Weights of a small transformer language model.
Size: width 512, 4 heads of 128, vocabulary 32000, 73.7M parameters.
Architecture: LayerNorm before each block, rotary positions, biases on query, key and value, untied embeddings, attention and MLP in parallel.
Training: a variant of Muon for these matrices, 728M tokens, 7413 steps.
MLP neurons of a small language model. Each row is named by its layer, matrix (down: output weights) and neuron, and shows model dimensions 368-431. Each number is 128 + 24 x the weight over its row's rms, rounded and kept within 0 to 255.
Before each neuron's rows, "raises" lists the tokens whose logits its output raises most directly, leaving later layers aside.

raises: "tner", "dy", "del", "fish", "die"
L10.down681 [120 113 126 138 158 125 136  95  86 115 107  79 122  68 152 137 115 100 127 105 156 148 113 162 119 153 165 125 117 119 117 128 112 106 100 114 156 131 105 128 119  66 134 117 159 131 126 127 126 125 126 133 126 163 140 140  94 160 133 140 150 105 135 146]

raises: " January", " October", " February", " June", " September"
L10.down193 [ 92 125 165 120 156 104 130 108 122 139 150 150 111  98 144 124 100 124 149 123 134 173 153  98 165 128 139 137 122 137 126 108 159 141 120 119 138 134 128 144 115 115 126 120 130 160 140 154  89 126 106 103 124 120 103 162 134  92  98 100 149 174 130 147]

raises: "f", "go", "se", "ta", "che"
L10.down34 [154 149 152 115 115 142 156  87  90 129 114 172 103  95 159 135  83 120 120 112 114 137 154 151 136 102 153 124  72  75 170  82 174 140  93 135 115 137 103 155 128 103 142 129 170 165 105 132 164  96 112 131 120 178  98 143 134 138 148 119 133  75 114 150]

raises: "ed", "ned", "ped", "led", "red"
L10.down930 [112 115  95 117 165 121 128 115 113 125  97  99  82 154 129 115 161  99 128 129 111 109 145 143 159 154 142 113 121 127 144 183 108 112 168 151 116 146 170 151 136 136  84 116 135  97 112 123 149 141 142 108 118 124 140 161 152  95 108 132 147 126 143 166]

raises: "h", "hav", " Ismail", "har", "hr"
L10.down1462 [133 104 100 146 130 113 169  87 122 131 126  89 122 139 175 140 150 117 138 122 127 117 125  99 106 151 131 114 156 125 104 133 108 114 144 116  81 134 195 152 148 126 105 108 138 144  91 164 106 150 114 168 105 115 100 133 115 124 107 159 125 162 149 113]

raises: " spending", " producing", " marry", " help", " making"
L9.down306 [159 154 144 127 148 112 115 181 104 156 136  85 112 162 153 127  86 124 137 170 183 139 133 132  97 121 140 134 114 103 116 135 141 103 146 108 126  99 152 126 136 121  84 131 177 127  91  88 150 124 138 112 136 151  81 141 120 125 123 113 109 142 137 109]

raises: " Women", " Champions", " Men", " championships", " men"
L10.down1915 [126 134  95 135 166 149 117 143  74 121 152 135 103 121 113 140 135 145 125 134 113 130 104 147 165  99 124  80 121 100  84 125 128 181 128 158 124 119 137 180  99 131 119 131 142 150 167 169 114 132 135 171 107 139 123 127 101 115 149 173 139 128 104 146]

raises: " favorite", " candidate", " ambassador", " winner", " inspiration"
L10.down311 [142 143  90  84 110 104 107 173 143 122 163 156 129 143 130 180 135 145 126 173 129 136 109 110 154 114 115 142 143 100 155 105 179 146 108 126 148 154 131 127  99 108 115  99 139 158 134 108 103 116 160 124 121 102 170  80 149 133 147 110 121 135 144 137]

raises: "ward", "ted", "it", "ful", "able"
L9.down345 [122  79  83 124  90 117 110 127 157 149 139 113 109 183 146 124 140 142 128 140 122 111 137 135 156 148  93  88 141 109  70 140  73 135 114 120 141 119 133  91 131  97 166 140 138 103 105 131 112 101 156 155 116 109 131 148 116  80 123 118 126 137 124 126]

raises: " United", " House", " US", " Parliament", " Royal"
L10.down207 [144 146 128 114 131 114 128 116 111 172 136 211 136 105 134 164 126  96 145 151 147 115 128  91 140 149 132 116 143 104 148 134 136 127 115 133 153 138 108 149 108 136 103 123 115 157  71  88 138 123 143 114  94 107 163 101 145 126 118 117  98 124  76 135]

raises: "hi", "hel", "h", "he", "oke"
L10.down1485 [142  93 138 117 144 152 147 118 138  78 150  86 151 104 146  97 117 149 118 118 139  78  79 146 112 141 132 141 128 109 109 124  99 149 124 169 113 122 110 100 108 114 128 119 130  99 132 110 110 139  73 125 122 182 115 106 124 102 137  72 136 106 121 117]

raises: "v", "o", "ar", "ing", "er"
L9.down300 [120  99 119 101 149 113 137 141 140 112 112 173 118 128 137 135 136 153 142 138 134  91 108 144 166 125 144 114 152 116 165 115 170 122 105 160 180 136 145 108 114 170 144 122  90 121 133 118 114 178 172  96 151  95 161 128 110 169 134 133 133 156 167 145]

raises: " their", "’", " society", "'", " number"
L9.down684 [ 85 160 116 138 147 135 138 106 183 119 136 114 124 107 143 102 154  85  84 125 101 177 120 119 147 139 169 130 152 117 122 163 128 124 133 119 128 114 143 173 140 133 144 123 150 106 140 116 133 109 128 142 139 111 164 117 139 117 127 108 161 183 167 109]

raises: " their", " the", " its", " another", " some"
L10.down1213 [120 114 104 114 132 146  92 122 135 131 133 117 123 132 125 112 100 150 152 173 171 143 165 142 171 120 106  98 172 137 130 125 133 100 135 117 157 106 133 151 113 117 118  83 139 136 119 151 110 128 146 114 116 128 144 119 155 131 109 101 132 156 108 116]

raises: " October", " April", " September", " June", " May"
L9.down62 [118 115 162 124 112 146 122 160 140 136 154 147 105 122 149 176 143 107 127 126 148 154 124 164 164  87 135 136 112 133 126  78 119 109 151 120 125  79 170 163 149 143 120 121 118 123 152 141 100 146 120 163 117 148 136 158 146  92 107 148 123 161 134 183]

raises: "mos", "ro", "nna", "ria", "mo"
L9.down411 [ 94 156  97  95 132 120  46 122 139 159 122  48 149  96  84 142 129 101 135 125 131 106 134 150 144  90 118 143 121 163 145 104 112 113 119 145 210 134  92 132 127 119 111 168 126 116 126 134 113 166 107  75  75 153 149 130 136  99 157  96 130 117 120 120]

raises: "ise", "ize", "ities", "ists", "if"
L10.down1414 [126 169 130  96 167 111 127 145  89 167  95  95 167 123 150 122 159 125 125 111 107 116 117 142 167 129  88  91 143 127 137 103 148 119 153 139 136 104 135  99 121 151 105 145 145 140 150 172  97 117 126 101  90 125 162 145  98 146 135 127  79 187 114 107]

raises: "shed", "ated", "an", "atory", "able"
L9.down214 [135 125 120 161 109 122 160 157 152  98 106  19 127 150 114 135 137 126 186 128 126 102 167 142 103  80 127 134 111  90 126 100  88 151 161 145 151 123 151 107 119 139 102 148 149 120 168 143 116 150 162  94 126 158  95 149 109 141 100 115 122 130  85 133]

raises: "ro", "es", "ros", "ra", "les"
L10.down305 [126 118 147 116 102 128 142 100 132 142 135  96 127 143 118  79 155 134 115 156 162  93 106 133 146 103 113 105 136 142 152 105 133 133 116 101 150 111 168 121 126 126 108 157  96 104 135 139 132 137 109 121 149 105 141 191 115 107 131 154  75 134 129 140]

raises: "a", "o", "et", "en", "an"
L9.down1308 [ 96 144  63 128 138  82 109 115 133 158 183 127 122  98 117 120 108 127  95 130  88 145 143 151 121 153 141 111 162 136 150 120 118 144 104  98 148  93 101 137 137 121 119 109 165 146 143 149 140 107 171 111 123 106 123 149 106 115 126 122 126 112 107 165]

raises: " 3.", " suggesting", "2.", " 2021.", " whom"
L9.down279 [141 168 158 149  92  88 148  80 145 104 145 113 123 138 109  87 130 130 112 128 137 136 129 104 137 137  77 179 114 148 155 161 101 134 110 118  65 128 117 111 158 120 150 144 158 149 129  89 158 142 120 136 179 139  92 120 112 132 157 148 124 129 117 176]

raises: "te", "pp", "de", "itu", "ets"
L9.down869 [100  96 122 112 115 121 177 113 110 105 129 116 146 124 138 121 163 139 104 118 137 195 103 101  91 151 165 140 147 100 130 120  94 105 161 146 133 126 143 110 139 136 101 108 152 153 127 126 153 111 150 164 126 130 120 158  88 149  87 145 160 166 100 118]

raises: "cle", "mount", "port", "all", "am"
L9.down315 [135 132  78 133 149 124 100 139 123 129 122  77 145 192 153 151 132  79 116 148 117 117  82 110 154 120 122 136 142  98 173 130 127 146 124 154 145 132 161 116 119 123 116 148 160 116 142 118 154 142 148  82 111 124 132 166 126  99  69 145 137 131  98  78]

raises: " whilst", " than", " despite", "2.", "5."
L10.down1563 [133 142 125 122 109 115 101 132 100  88 120  48 125 136 153 110 146 118 119 137  94 142 119 147 124 134  83 117 164 138 175 159 119 138 139 130  72 149 154  96 162 112 133 149 158 161 108 128 112 129 111 131 177 152 105 105 127 145 135 129 145 190 148 158]

raises: "ally", "ously", "ating", "of", "ly"
L10.down482 [131  88 161 153 183 136 151  59 144 163 113 126 118 137 114 152 119  70 151 104 106 105 137 148 131 132 122  95 157 125  91 110 174 127 130 177 157  75 104 154 115 104 139 161 104 126 136 104  87 136 146 110 144 116 102 126 152 150 131 109 129  90 112 128]

raises: ",", ":", "ken", " at", ")."
L10.down419 [128 107 121 125 132 140 150 120 127 131 132 170 139 117  97 117 119 133 123 146  95  87 165 129 121 163 121 121 149 111 120 123 104 119 161 137 123 119 100 131 129 166 150 167 146 128 116 171 102 112 126 149 116 173  85 117 112 172 130  81 128 129 139 139]

raises: "o", "i", "of", "op", "is"
L10.down1811 [167 102 109 125 125 128 131 102  96  87 153 141 103 115 154 111 152 148 122 118 131 193 138 126 134 190 105 126 141 114 129 131 123  91 127 135 106 128 149 112 186 107 115 126 147 120 104 130 106 125 142 149 120 151 124 144  87 101 138 139 120 152  84 124]

raises: " 3", " 2", " 128", " 4", " 5"
L10.down1296 [134 147 148 121 114 116 149 117 161 140 113 130 120 101 129 121 123 139 125 101 136 120 125 129 150 132 157  74  99 147 129 118 159 124 130  99 132 169 131  70 164 143 137 116  80 182 150 133 149  88 127 147 148 123 129 164 147 127 175 141 159 169 113 147]

raises: "red", "al", "vor", "om", "led"
L10.down993 [142  85 148 142  94 150 100  96 184 132 143 113 116  98 134 127 125 134 130 136 156 105 134 164 101 104  93 116 153 141 175 181 100  84 168 165 133  93 112 139 153 151 124 121 171  98 138 153 112  84 160 108 111 130 138 125 143 149 121 149 171 111 135 166]

raises: "\n", " that", "|", " course", " such"
L10.down307 [107 147 157 137 117 120  84  83 162  97 137 133 123  95 165 111 136  83  93 120 156 144 128  97 119  95 134 135 150 158 130 151 104 121 130 158 162 155 130 115 159 118 114 181 160 109  96 133 106  92  77 141 139 107 139 159 121 174 126 161 149 133 109 131]

raises: "cio", "ín", "ca", "era", "do"
L10.down1378 [106 118 146 101 141  90 105 151 116 129 123 172 198  97 104 113 151 158 121 169  75 148 125 136 123 137 116 104 124 147 107  94 122 120 130 101 151 126 137 112 161 122 123 173 169 105 124 149 165 112 123 127 145 114 129 109 162 121 118 156  73 124  85 121]

raises: "-19", "-20", " 20", " -", "-10"
L10.down1561 [ 94 132 140 132 129 157 123 140 148 151 122 110 119 132 133 134 142 135 147 115 130 121 183 126 127 128 110 110 136 102 131 147 147 147 138 127 111 113 136 122 125 175 151 114 116 151 133 165 114 142 169 126 145 194 126 124 156 111 136  87 137 109 117 152]

raises: "ched", "cho", "no", "te", "yi"
L10.down1516 [150  95 108 152  87 169 146 139 156 145 137 136  79  91 116  88 148 150 117 152 125 125 126 153 129 140 125 103 129 113 144 170  97 152 165 138 156 113 116 137 124 147 133 122 116 112  77 119 136 105 103 137 127 120 156 126 112 121 116 120 113 101 171 136]

raises: "rd", "lle", "nna", "nt", "lt"
L9.down1798 [111 143 128 164 133 127 182 147 142 159 134 129 175 107 126 134 119 134 124 117 157 116 155 134  90 143 130 138 117 136 147 119  83 112 129  95 140 123 150 153  91 119 118 117  91  91 156 166 125 124 112 111 129 115 115 144 156 142 156 108 122 151 161 121]

raises: " width", "ity", " height", " speed", " diameter"
L10.down1022 [159 176 140  99  98 147 107 165 156 158 117 148  71 130 147 108 125 167 134 156 138 137 123 137 149 133 127  82 125 153 136 115 179 109 124 145 127 140 165 108 120 132 137 118 129  94 103 163 126 134 114 107 134 110 147 167 164 149 168 118 130 132 130 109]

raises: "s", "if", "ists", "nic", "pl"
L9.down425 [124 116 161 105 130  78  98 136 139 120 137 118 124 132 119 126 142 148 144 130 129 167 104 144 106  84 158 108 109 148 133 152 102 131 135 145 197 123 122 148 168 103 156 160 143 115 139 146 129 114 106 140 126 117  91 147 125  91 138 106 127  96 105 147]

raises: " actress", " musician", " singer", " artist", " saxophonist"
L9.down1318 [110 109  94 122 112 130 111 123 137 138  88  79 122 130 113 171 154 112 114 107 103 159 128 106 122 167 120 104 140 129  94 167 109 143 124 171 150 109 141 147 103 146  87 111 142 152 125 112  99 147 146 107 162 118 135 112 106 137 107 111  95 109 144 132]

raises: " same", " year", " day", " 30", " 15"
L9.down804 [114 138 141  95 129 153 164 130 139  39  35  97 136 127 145 125 100 122 145  95  91 109 136 148 145 118  98 100 136  90  99 152 174 156 103 111 100 137 134 108 103 124 150 137 141 157 122 125 114  77 125  92 109 110 178 154 154 110  92 145 133 106 130 131]

raises: "je", "sky", "ance", "off", "kin"
L9.down1997 [155 161 162 126 110  92 105 105 176 158 105  78 120 104 119 151 123 125 142 154 167 135 121 144 114 160 127 127 112 111 108 141 125 128 117 143 143 133 117 139 118 106 105 136 150  86 155  85  65 116 126 156 129 129  89 165 123 121 105 101 169 107  95 133]